config = dict(
    n_layer=14,
    d_model=576,
    n_head=6,
    n_kv_head=2,
    head_dim=96,
    d_mlp=1536,
    vocab_size=8192,
    activation='swiglu',
    norm='rmsnorm',
    norm_place='pre',
    norm_eps=1e-05,
    positions='learned+rope',
    rope_base=10000.0,
    rope_fraction=1.0,
    qk_norm=True,
    attn_scale=0.102,
    bias='none',
    tie_embeddings=False,
    parallel_block=False,
    init='uniform',
    init_std_qkv=0.0266,
    init_std_o=0.0,
    init_std_up=0.0266,
    init_std_down=0.0,
    optimizer='adamw',
    lr=0.00101,
    lr_mult_o=1.25,
    beta1=0.95,
    beta2=0.95,
    lr_head=0.00506,
    warmup_steps=345,
    schedule='wsd',
    decay_fraction=0.618,
    decay_shape='linear',
    final_lr_fraction=0.1,
    batch_tokens=131072,
    seq_len=512,
    doc_mask=True,
    train_tokens=1312000000,
    steps=10010,
    dataset='wikipedia_en',
)
MLP neurons of a small language model. Each row is named by its layer, matrix (down: output weights) and neuron, and shows model dimensions 208-335. Each number is 500 + 50 x the weight over its row's rms, rounded and kept within 0 to 999. Numbers have three digits each. A neuron's up and down rows have the sign that makes its largest values positive.
After each neuron's rows, "fires before" lists the tokens most often just after its 100 highest values on Wikipedia text that the model never trained on.

L10.down566:501494569628442514495485430513490536490586578471499505461389493465452538492535521434506625491427421529585491560450460538469422540516451516547510521487526492533479526441588493526454510441481554516503489424522490452354580483551482535411488481545596507463455520505433545493527419512521553483584389483474498413591594523491522560455530463479456474571515505537487480433523524486621555522435
fires before: "–", ")", ":", " |", "),", ")."

L8.down680:444500614489558469477469565509418471505441552432528515566426463491537517523484546549555444450406563524567443459458411441450463501491494511485481599473529408454527501507434554535416572493533467473564515488520496477449441415539531526428534566554498432503485462412484478568529522510508516470494520440536505549526634465400493472476465576460437461457491537489429449507550512486540526529477
fires before: "20", "19"

L4.down784:441463526476531510505454494423457526520554524466589570497502524517375521385502499478474549576479508462493510435466525409428507502457533532530508485475466474506547476494655606522461516518531482514407451499474545499486464540554478460450471578438472428517523567465455540517548493406555447551545504510625553738527450432538528398530607489480520550418505591515556458589443582475561526484484
fires before: " |", " |\n", "."

L10.down1498:434459593496477642490547444523467407458523539504533401570506513540441608457457533555556518479499463515452521592455486540553425458501571461543532461487535555538542564474456458496487455501508513500489457550527460549524562534513499479459504564496533500433555524611515529530434498512418490578512450541451451403517497468554475507470459538505545465543500503449533470479455515481571509505429
fires before: "18", "17", "16", "19", "20", "15"

L11.down475:511522449645474490444509481463517424552505625534515587440535546495423480525479525415523497419550451533490513414416445477537562583510488533421512516498525395533420560552458505493420469499434587424526490504402395549526433470443500501583463575510500496461446450502460431499535467514423468494412446467549488282522519491517470488494583594495381440548465457441455433506445462513574503525491
fires before: " |", ":", " "

L4.down110:539430539515519465532501458513581543455473450476540430604456533485472523489475539450540531523601569542530470498455521522454544411531458547399407458491545428526554561477488496445474502574511368428432470488514512508456510548528588531493429510525534565447453507524608471475495442468473504490542467465457515533476492519338486516539400499462456388588523455632460420546572478486627456445566
fires before: " ", " |", " -", " −"

L11.down846:507518375511455477543470473498491533424534540504560484485434488540460517511571489490414508444483568556403551513578539506512580513436415503495541516565506487535451514543472476444549430390477442499477569525504534585565544460399567455554511445512520540483521506408548434495593532527420598461488436530483514409458489547489492480452426546509458433501400543463428574456482488510498347522501
fires before: " ", "um", "ach", "a"

L11.down593:551528398435530506482522521501457584424601494473553513508535567505495413539461477432451569458581492532471401575475423485525503465487574482427594573404526446509549444591562486556463461523466480439534423469515546457426486498472418485536434500566530529493488474614503523556494460453495544535519500540503536657456499515455553517442547510499549432584462525440518440525531511482532413504524
fires before: " of", "s"

L11.down1507:531498491477514496464554533495537509427443491533415556447433529485481507554502571540458492526436500462533497477447541437558554426491558503480537488491545522525551510446508575500402414499541550547449479549485540468530402507472544513452517555559397543564504528489465570493555452515533416396465470528441472456554397425546577587573438509450439478543585503542503517405539566448485542482523
fires before: "-", " of", " to", " as"

L10.down888:600479544559525510546488548508602392490496487514455416489456527491473476496483543531496523525546542520506544503419438509506495509511476457455488565500488431469491487491499526534563498551463520516486502513483501453549627564536541592533581425533513524495468437436463511467587425498508463487419489527441512491585450497519473513394464493467554480520451457488511522517542489596576488510511
fires before: ".", ".\n\n", ",", " for", " and"

L11.down341:511526554489566540504508427588440474484438503535519498505612544477532436533516514510530502472516559574458486430506519431555490485528535534490551556425470500488507483544535537498528525554475463416556493499495509446448520548470551616532397518608564503472371398513451443512451520413562532428489504620533397457554516471523478561483513478486483445532533462535511526517516521489514441543455
fires before: " of"

L11.down777:544439494522584469526454458450522430482576515567536516520489470650524464545463433568536478442494544421471554444471504487460423435524504462500543505476576533494502532426575566474430557556479496586407430540497543429536499588561493417404509472502524501501483501537531508570491472567459471523426478534564626452445478584476487578557575441446447507512525452565564468543518529589535523568406
fires before: ",", "."

L4.down1491:485416410531514458382509443535548536542456464516516525469547642575452482535476487467493410552446562461510575439634564558389498550559482577504486504557557422517493519558501500531513543567520430493521485431506568460534420531575508439449536461453606431503433578534500546500489582452508418513434483531428409352554509523402481526422545520475503440507462427446467494508469491506559529442461
fires before: " |", "one", " ", "/", " \\"

L8.down478:490460484569498511502447428462402511480478482536527500513481544499539548532513491473502453506476614526567553551486493528467488420478521576483518507493506568478561500541508510504460500535506462592509613497499520505510514518463476503525599549420491471549497523471470589498567453529530430507568586536512530633447532565492432507527547524515502603455594585517464624497540563397506524565512
fires before: " |", " (", ".", ":", " -", "}"

L8.down854:586569501533487507504554531568602542515428459587493541494477444506500583476515580514445507549464564470545505501572527509468445485544446511455477492489501504523504522489548527436543403399581564512472498494462495489485531436433512515440508499387402553550527511427500443428554464540536530428497503528491501539493457573482561502514486395429478472392469462466549394485488579557556430381510
fires before: " ", " |", ";", " |\n", " UEFA", "–"

L4.down924:466552478465522541505477530454416533546500512447486504569593468554492493377512448488447505539479507498517493501517404419582556595476509552588549467545475510551544441482420437483480551512474463510477501554496444446350493497479557530478461449514504498537452580560434505464495537502528540447519455519523531547514673550492473519570581571458523464437452511462510515520433535502593466529522
fires before: " |", "on", "1"

L8.down740:435554465473473445529412538507458509479538470554445462494517398431505513500553510509582474504495551507416541558578476493474464483430502486551515547503440414501488464641377463415500462488503441602504480460422461525479482501471517466522450565594460517476520463458363551477457483517558507521503486570533469580531461463411539525476538485470588508494587508600563471538503592509545547547587
fires before: " ", " Western", "19", " |", "\n", "form"

L11.down871:494487462619548497544513558519460477600504472488520487548492427595383526463534457495431452503456489486601529470446427488505470461516525477474416449512461476523516573537427516607419491513501507519550591437524550450609439494499493430478572534572536542434595519591524489496481506497462457544566556509509501436545543497482386488594433481490512529476490587526527466575552463538514511564436
fires before: " ", " the", " May"

L10.down1121:458455595467531488487457497479438464511508503460579524524471535482518511645569441471466473541522447484560508441492515512481540546462508480562533477517367499468546496496589408490515473477518399430495479562490600531530497487669492480516439519458438430484506516423454479433481479524486557489418543423519472520562574396529387427564468483472428506509510485525490384517506481450492530564542
fires before: " |", " by", "|", "|---|---|---|\n", " ", "|---|---|\n"

L4.down1025:535469476495523519493456504534536501507627529606601485462521540415484506488510501508480510510420390503535474479539517403547539439549507467500531561514517500467456555555470611421517531577483522505477343500452450418469495548522529484485516491468422605462494482534519540539396457526486539548477496551521482549453510611481522444499570491511427467488457519557440469446481512413600433557481
fires before: " |", ":", " of", "\n"

L11.down195:423432508510553492510561509472491425542523476448567539525485506433565519400499447542420548541592461447480509486449576498468426534496522480500523526488526469406467495507455453521395510541389564510548439483413532509440440456559462486491577446504524524450568559477495513552539503511508431416549500480450498634563543499501432471440468441561552525464514523482514563398494494504480506457536
fires before: " by", " in", " of", " to", " for", " with"

L11.down305:446563498573425446466569496508523460430467522494525495564446494543522580505461520445392495448533490562561480453514474430469519562521421433520557511530441476524479519557430454541486513387471516511425472565515435569516490474442523462428498534462627476469408526486504419478502480497530482454490571477495460463481572553428488485532542572480441527468384484460478416477533501485552405573458
fires before: " ", "19"

L11.down54:439522443529492516511459488431482514470484481546487584536500534480423501536414516517440500573565506522575511462489530521498501602459525556601436530508475477444549454494499521510504495569494469519491563528487511526524480539542464453564500519549492542448463508462512559584464510436580360555463497568470602381505509480455392555517571563492411460512525450581441526459463513532479470490513
fires before: ","

L10.down952:471475519478421525497526465460457648415408497460509435536531461486461492584439444525516459537419487525492399532476525508531451475554479476521585404505522567430544457549575573432541604525465507512430391484522422550555498485534483582514474527491535552521489553519418534499496592489595514489580520592476530544499439487494499499507525512474473552481431521462510557546495469525493399496535
fires before: "|", " ", " |\n", "|---|---|---|---", "0"

L11.down59:541481491568446459481349586452467487430421576458601527534519545425450577526445576553522461522570547452530521498473510539574488455492522576568488453493567550482430397551459568428516489510529528488526530487504511459524505538441540436580554496525556511596543441556461511487476534506501421456517489504541537400479484537494531511534532492531527503488467507530518507494557477561413477605483
fires before: ",", "–"

L10.down871:451522534538485522456495557443564424534476491556582481433459479553552561593538508519583481584546437491465547524521542476468451468564561523531515511456494602517505557513568409504457529535521445469570415501438536579499441482511580440525487447491463364483527501443459561487505508559532463547527484461536415542474409558546602500500537551459569567571479546538429477502531594558567524493494
fires before: "–", " |", "20", ":"

L10.down1138:556467501487557483525497576474518485562451456579535495429498540427438525544526373540458450464505480436454525500481371610434582562463394515533518500545557506570491385569471522481505476516465522483501456562553417524583516498424519525500497517489530552498521543491549479504488466571541396516402525461428537505681459513550471441540452535514492556484497482486539501544459500486529413525551
fires before: " ", " C", " B", " II", " of"

L10.down976:541485515398482596521516447533569509458446554524453536452530544535462406451575551551481488506521524592420467550473415455524558374532501457420552436583505449539434510437503444530518523564542562437529415483543494470461510472455486513487530456527512591436548502455511522552495526520591580509563498490498370571543432610515497458479503567458547464472466578445449503504509574497446472480580
fires before: "\n", " ", "|---|---|\n", "|", " Western"

L11.down1451:487497439435549543552549455591441447506507513414567507432519528427505410497534402482438516507505451482419582454477474463496498477560537436474503544499527507530459441540573380441512375514536507515373529472448548344456518562517491533434615477632542542515403543492479504500493575507475438546608489490526388466536482571471511506600478591469471502480474491484463512421434481460511429554489
fires before: " ", " £", " of", " three", "ition"

L4.down217:471513388415456483487505499408507449547624552490523446474481433473437486478550480617396512503401434450506574350621539516518610422518485423514559517544519553504417522567530524510532424405548486537499478469554541521590564545459420472457453422448634519558481497451502463491479436486491450522483523461438522398483517497491467545499471474478413527520426485488456575469464449507488450590553
fires before: " |", " ", "1", "-"

L8.down13:541455427528583464504503474431484493460482499612521507527476432546427477522401488442615481492524467531491496508452437556458503405409490560521490489547549449454528448437421501423501428514554444446493456487507456444412467514482483570511501510621489484508573460525514558573505469489478456465471447501498528212463543468578470507495499525564436441439455508473531474476465534422517504431528
fires before: ",", " the", " she", " he", " it"

L10.down6:521535584507623457524545449606458499553555434483585535433514524480401425505491520533457553490612381532529537476487527602461478507492454508502521557563573363537437450378613535499450445477510516467402518477536507455506571515413421504466504583542513512530457583524478553548524382394590534523472454455511541493518561538539482544511565479479427550558561551528491503497516519572489541453475
fires before: ":", "–", " |"

L10.down1433:542525545526479521518479535531490522450580508581546525500450472520507530519509518420552433506433464532460618505476519504510513466501477515539513463504462470586562561516505444518584546462520477634458384503561348495494546451494495469438398481528550462536445493523484564500515499470456524489463546544508473463440563627424446485559546507391439450482547500488504544495522549535469495553541
fires before: " ", ","

L11.down1442:475447475432536405524455472573463589526527428567495479541526439457529507501501551536548461447546584396569467511523474535382393443499578462490492549485476552490493528472544461490632589448503467558461492503568617525478386460585438504526517557528525454500508487640494512522462485493498439504465499510509500266535495580479521567497604498490449521464513398494512531529538540468487468541521
fires before: ",", ".", ".\n\n", "'s", " and"

L4.down45:474523546443499495463492467405534473592428472499508528460476440527530546560404480404542442485588561436407422554426459492510454463522453533526439563485399486484496462464518512550549405477520533563515483482587466490567429558447510499470562474500521548578585518545485432451519539515505464475491516636454571443487587533574418540567556430553477519489502539527545545475495484505440488474488
fires before: " |", " |\n", " the"

L8.down63:425489517427465425376511562474561549547560493460451413522544486530537465453544492571520541511534557472471517524481530518496452551545492520511531465549518366412490503539574489549453543433519563460414578574621456423528606457476514585465502479477542565643509436497477446520535531542444545513374536459480496493502453507537486496464459541521517510465538558519506468562494558442589477451424
fires before: " ", "0", " -", "2", "1"

L11.down971:582526493469439453513447520541439502497415523585541483569478453548493491485515554556487474501511541539466556474497481454523538461514551483445519490511547408412443542550543465497502580492524454464579607559476554527482536555402576520548451493453534553567442488524566530475521555481566442490550546493511433566508407531568535516482516518616483447437498500554430489476515494482467585480513
fires before: "\n", " "

L10.down115:584531427553404467472500473547482427574498551504498556480477453486469446557491476517475485455500510451558504571470528521535519569442584596441468517526546522526556402445501462502450501510504519459480544472583511523509499500463543486546432533419462452557439461586494484455459498504502542561519509521453590556459492490464532457450570439514407481443554554452468495613545525494528528456425
fires before: " |", " |\n", ".", "|", " ("

L8.down1500:486475536457502580470512511528545599497432481498395489598523507467536522481490516515499515601551493479468457562510499449497444443559508548459595470488485499564442515479510515567497572530587522491451460509485431459469535500503433477568555467541534456521372580543504448500462479401491434569520400508578470489436499499527555527538441477630428498604549394468497460537534447456556492471532
fires before: " ", " |", "|"

L8.down202:487475497496473468468621495687592549490443499495548553502562502524452366573438542401545367441464438592570513545465510554480429541529481410433464519462539507553553490514561520501489426449544586567467472406549515531521487532574519534442445518422435519525444499549591509540507478543509558501561561461502367526523560544453428484584488534529446526484526532446549438480486574503487581520523
fires before: "20", "25", "0", "19"

L8.down633:503467499515563509509578481497475518480411527433429462552632408479404503508512607457493519561438511464481528432525424521511426481472475481516468562473468503584457490508499523486487458506542469531459466553543452530443497510471473595566450631488488479516509546430531426474494432510458336467512501456558468424542410495517397482557496491493510469402483518535465482428554533498506504438483
fires before: " the", " them", " which", " these", " his"

L8.down1297:382424533470555509413607501533427517538514480520537552396514575549552528526517493505537515446520503459559527458519510550409538457596491574417494490513495433546479579472465538487532511505475526517480476537507448532527556517527497446600520546498540510544454494490567476518521564530589492452571466524371434430494434555504581501488492514452446539488546463509627493489511473510523444506582
fires before: " |", " "

L10.down970:560543453518544499447499521608498504492472412462524480486472466540528537481568475580480510441467510508528508459573575484446440472466589480518501503447603392479509503429494588562495511520510465485542450503468403463498544525516512509516518456541491579560430535477395631490459536513512460520475468482459390585563483495465519477436456525359460442506501534420471551612494508462478480510485
fires before: " |", "|", " "

L8.down922:450493441489433498442458487431503525440508565533468517487439520478551547398485600501492449488488535426495472504533546515573379496557308557617563563470580474447496516533551570637468510545538458667521505460493437485550466572500431445494485468551539523482446500486470425458521515518548473523498504513542546473467530495511520447494536533411535404347474496558440518480438419499455484568465
fires before: ",", " the", " he"

L8.down81:533558549563483559440462452428520449420556470512523551629499445456577524519476567633480482459514564563493515514512484592480407440463396572593505530555535510439501389563457403538498491495483362520496529492518507550477434525466502430531516572485453525503520525505534470525431531468550511554508454509450510375427559481476486475475513560484452425434523485543488491441476495505416483491462
fires before: " that", " the", " he", ",", " she"

L10.down537:524560416478497520481456497504432504516519503561584450525532491447517543497466479529473461507549487472533528463451529552449381393541421565550448519531549523402415464529410536538508479556481501560534491576515566438456466519384501461491563582499513558425459435509478528530485565459468460490489516420453506301506514538516641501527502504503428520515500497559478454488489537413506523563476
fires before: ",", " the"

L4.down581:581422510490560573485558454505544498448593549506474516555455504436483474569448484473611364438537524575522521467442464447495442517530494514419439611532607400448474552430483502525473501528434590513536412475486450421645483482473455455508500433472463552507542498593495540476477528526409504491551477462478536441440494479504479570446499506500504463492504499500425544458599525544534513430513
fires before: " ", " −"

L8.down290:498544526533524542576583522631490467480380494397501553415507357492554531544562490407591458572432455525461524609521489413593449502464527487548505475556519446523524500468458421616474436550577455516498463460520524477519471581523607513506469563545430515514454511465583547591456476605566517489537509536442569351534430467477467485477535559432511521476479454609428543501467568489474568525500
fires before: " to", " the", " a", " him", " his"

L11.down699:617448492467516557483531384477573533497531467507530520576597504483442500490402532488508519541534533469460469455532553452656455540509399504523532518504512434536432497403480529477485447523508409493485542518548504503564492492486546542399480507485413542541574469564526606511477536531409557477541497557519456435430501485554412478548545478447495500577481490463518478446514512442509519451465
fires before: " "

L11.down6:483558435542507361545437570476421509493536501463435473500508456550451478521583413630606500486577492577530536500512484495528469480578574501566404487524588517616593539517534457540438554488513526438548463530442486509469445552520414508416521425504518471495542468479513501532502572411494479510528441579517619448420512503480535493495525465521453438520428447483563513494485538482523553383493
fires before: " |", ".", "ist", "ounds"

L10.down1014:576439487458538477531489531471547495568513457507605484456504494490535494549486521523521490414543470499516502474573555460504441429477468497473452547499581510446473532501469497606405524603467452558355575555504481502554488568518539518562457555515548510489545487462492468570541412523503534631450465544434518567481467512482426429525517519559498451508422468499566522479563467502509555546501
fires before: " ", " the", " century"

L11.down417:592532501549456517478605414545503421578473416511418550535501631496456476429486421487555563491547628484484555588558615572453516468469478414487493442516472488510508566552482480493410482492518535483442457485499570428509505469492442554524488580496516463497515497478486505506598437454473433546426554498500555520483464494464495590550499450489527452429469540587471400436485505393447490541526
fires before: " |", " |\n", ";", "–"

L11.down1378:470549439377429524430468526559590541520529484516543481504608515421471488473548444485648523501405499541504507570534517625422491496512397578496502498540431441518481540618508523502483443459486503534478466618522534541432487553489529501459502508516511423560492539535592510444566519497441503578432625508543495311511484420536434507514570516488496444539468469480429468519558466448465453491494
fires before: " |", " |\n", " ", ")", "\n"

L10.down918:543517490481452576650562579428432543499460484519547434478486481579417549523584549530512434538474435538404455368567497404512509435506515497462437535526487511467546479603499484556408491521447513484436525555422488529486437507477531484403445497451524519365504478507547563508414536491470527619421514528396476480540494482566534463474520478572455539533525448531539446521567539472521512551512
fires before: " ", " the"

L10.down533:499468548547566526522467467477557465525523515551447547556511447484434515464550502358577492490502468418583478498498385470427509581516560584471429443558555464565443509460450623494497487520556558550420516570525446434475511538489461539491447508514613516540495549557486537464383654528501502531476458506427624439521576550415500498516444468489499479488471482613524462511481427522440437396562
fires before: " ", " the", "stitution", " turn"

L8.down833:553479540524453392457415440561517468476532545574550530510517582485439481474507446542454531477459552443429489504521535464465508468497546506382580535466476510451502520509507414492489541513528405546427482527595463466485485457558549527566528544508464496510483545477558469502516531511546525430471509437463510568507526442463462537443472511545566549565559476452414523557494498490472402504530
fires before: " |", "–", ";"

L8.down779:474497488474525417464542401450520569433462430465521445444536426509469488498505482504455489455530567472521391434532515519512459557495511486553479519542519553538417511566547433460552513529440511572481450536547517447539396549572463495503390461495523458483570533540544494433472453445505544420474609452504542631473627526531550520538475513586474594561459515528439503425561456557507516556519
fires before: "0", " ", "1", "2", " −"

L8.down1157:415530446537516423473542517485493466496442503468531547472499554507484511500506470503459400500478560549571459605534514493382418573495477523558486427561552437492560442517452491432548431524531438543519523468468436607537468510422532495493413556444495512504471599485565497428453513454485434514630448503482493484400485604569590514656494536410569478496446517492546516510525515558528537495520
fires before: " |"

L11.down940:460533518508430533507506506559432513518493519485502595416429448524491453493494440532535483499399491544497464472496591491506483486504481443478474509506539514516533444474563503411477539461468498489476481546567568483661456529453554558511545466505596543513497496557458471391509492591548573528459681460493432404474541495527507477644547521397522524451527494541466532505532500435419451480473
fires before: " |\n", ".", " |"

L11.down105:520527494460463552432428463438378499490434465487502519486421461543471499422588528557493465479498477404414346536484473459482445473573463468525498512468488403510418543468538499564498413518504497554370479439513451489532530470496493551460585484400454503536497455519452516507454479582521469550497512430428540278578471480478493563453480488500495518524479586466455505472513532507465461486526
fires before: " (", ",", " born", " was", " in", " |"

L10.down656:460543503485470510541522512570449448427395505460486529452603550587550533497523486510563370421528569548504580430481408517481534473491476507496501556494531391537477506455490482495525518503566490443519474485514520430489478453457461496584562558459555428429473535532472514581456484516456403502503527450511505473498557494503408519546587537475446543476562477554462496382435578534503529512504
fires before: " ", "20", "19"

L8.down823:483476529501453386502553478493492477497575525445572550522516514546560477608491434566456459455479441449583515498554440497526492515504442537486603482540535500461480619487517496581524526415439471553437483496509525477547499518483528465427443431486488504505519512547529516514539514478487562529537416495445531596458595569448509502556478551454530445443541544590446538537483518535445549503545
fires before: ",", " –", "–", " that", " the"

L10.down1128:469504461448497483555503603486519422460494440486346547500430468598546546554441577537479513421418497457531572535409485538537518552505532374527531543583558494535557460509497518451483595479485454546441454585595551558502505455470453471573501497467521559437369518586539569444529595417539468505452460499425450636483553542483411470418465440534489513548418461518632574517493469523543500550445
fires before: ".", ":", " |", "′"

L4.down1072:547509516431498504484430566523523552575549605507543469489510431508471430487476551469516466475601500521644524510555540444455527602500468541534481517512508501515468472513523530489509513382506504574524528430517544522601568498414494497405522532515548568461539528524485496454494501475503582496566615603457531476457504471484517511547503441449477516558448564478524523484441499519533436525447
fires before: " |", ")\n", ".", " |\n"

L8.down1337:437498536573483462377493552531512469447521513468483537477478495512456518507409407466468464539504566541466649535585562482416486527403503486533523565438518516506529533550587501537548503567483474435400581527470409530407472555505482414526445585513463537533510566488472489465519429463474489536531496478570567477452427399452519534438470544427458570523611487593458537554522465553499469462484
fires before: "–", " to", "s", ","

L4.down1275:523535504480378502466465557494522573536468458564406545489565453490418522553588653486466436415504462594516526528568525460487553400477502454549587518523499403475534472502565499529524481419430443529567469522422472487500513506486491398522464535464568531513522494560465493492477427487498533486450540491571478450476495503543478440503599629483453427474441497562484469523475448415570440548401
fires before: " |", " |\n"

L4.down388:494455513437515570455517490535510498514582583411512471558523484433473471522483519509520535549528503490484513498458455451527376454482479482595417485609589493530490435451501438522473534454509503398529526534519441458433509537483469483499493528550535617534512494488539510583589496417524547479565516524502541595614472490476409413508496454553600505465504520506453502573476516516420449529465
fires before: " |\n", " |", "°N", "°W"

L10.down830:490468470457501537501470570456479578503378546387602462508493578444355563593515483486523479495493604554426482470628556562573589559596491519571532544503553532475555450441508489455526559414475514586481560555486461518602482579541577507428456503498566580464518548462509530561513524498524486501494430568536495450534458605483485471537399525496475544521510431488408457531491406445491502492553
fires before: " ", "–", " |", "-", "0"

L10.down325:524460465438540432532459533484499440430480460502498605617435534391455453486494511461493583513543509474449548587409431540484529519445470386548527536470512505524482479516532527427497524676491436547458533577450460494504514472583474465458535499534556472479572450569576491516427518463584458512425573458470557515532502503501376505437680523442612473433549469552471548511482476533410504438449
fires before: ",", " of", " \""

L10.down389:463497511516529461522550509422544511451538534515545466507605487476553527564474542570504591532515461559553552547442586524460525543512563481502558480477472551496571571490525573521531491406409489516423519564468476461581524489531480507459505474478444462476462467452409509525430513424515522507457545523549434435530438502543490554581506558592488489564575485454493521392526505457579528458561
fires before: "|", "-", "|---|---|\n", "fielder", "|---|---|---|\n"

L10.down797:401486577485438558441500517527603512479495533471561535454396458548515558616564473508447508440561404538488491540522455489473497428417473456566521495551558504476496502474516502516415567517602578616513467510440569567555485452556507487501561504487530525449488476473562615514556499531515524552436444427438495523439592547479425602521473494451590515508536587655518467577447495474554460499522
fires before: " ", "19", "20", "18", " the"

L8.down553:514481415502471546505506468531436582493497481521425446449474449423441455538507514544467556495506431526516570489473527487573563573542546450524493489518459470608527598493525499478501498494521477492457298534502524477453541443506590521563462498492462487561585509471466550593581457421455512485428598482542468539494513550488478492458493469493639547430575522590643472545451564508470487488475
fires before: " |", " ", " |\n", "."

L10.down406:474558516511432533472480530378543491493462512489401519422535531482515463476622518492584492486566511481491598332495506504458554455495594421480511503461564454468543532530538522515435452552525496530451468497524562570492480544526392510522485551553496459487482407448479497589519518588459414534541473481583522487475461531579477507477505465466505514395489464437483476498440417437488546522427
fires before: "0", "9", "6", "4", "8", "1"

L4.down939:515576453510448490517468468590438546381495525419520494508511552497488455475603534510461439460461494488585426487529544527490567489501467532518495557547424483566518448440612476489493441568468454368561467496586465542491522557518534540475570478531502486562441484543483470433503585510491486506551516553456437565462538427474449526549531533490500494566489550488559528515437495490550473463519
fires before: " |", "burg", " of"

L8.down1044:531515474474525501552509421519455483498498573502467541347443517537518563463406489450452486473485573568554526461534543468592447486507470547530439507498531512533495434535504533498432499521468533595554517540528436439582437590548417429478417554507526606389545660410456460522460531448512498426484487491526488615517450381504560567489497571526545387543467526467492535572559535424577497537388
fires before: " |", ";", " |\n", "D", " season", "F"

L8.down864:553463450486508565476564478508493477437508456478561476493558435526452470488484383466527505482504537577470579531538554481540532431494494505491508479481425548567527532363420639530477529502538551558474586483474551523540502518467456419475638526496524561467497531515488530472529547513454484496410398432511440433435455435539461514490422511453506496544474470481407468537517556522534493453536
fires before: " ", ".", " Swing", " the"

L8.down902:488456464440537527541530497536512558379480470489461447496505437437481549546552537566583546418592512518520577499409504517516499521443467522564522491582490521583503436540525508529568419467524466520466496481568425473554497575531487566501585522512538560470519481533412469522498494542516486656526570525419494575446589540530476442478521420430531565566558494587433495520481565462439413516452
fires before: "0", "1", "3", "2", "20"

L10.down1082:521523474483493456508423530559481587444482481514578527553494535493470420557555570513481511504477529474402486441440512504530541524574572385551469471452463464547504479461501480482548501595423409503431506571495490588472422529456462408504490439491494519382500491459573542531496512496528500609477459566557522596537527505480509613521506395584616572451464459464422585415492427541469524481512
fires before: " ", " +", " |", "i", " −"

L8.down894:483502556572490481499451493549503413535506466567529541447563413505392496524496480517532534484462430521500442517547492467525541517421498438525446449619503455492491461562428471473465437464507536513479517501449534394530470476476528544443462504553470483437483648426497465540466494513505479519520534495498455228545508493569536573540503519512328453484538523538530503525546486431514491528549
fires before: " ", " the", " —"

L4.down646:577498425579387508509506519468474492474527551574502480480534507487384498541462540450525514495476399500468522431473509535549524518489421462396479506493480551517561427481522505533484542503573491391551466555491523482518632508506487501504458518471577487581510458480548496543543460538492477426513527448524510620473516445485518587541519510529507488506504508509484580491519394615532625412491
fires before: "|", " |\n", " |"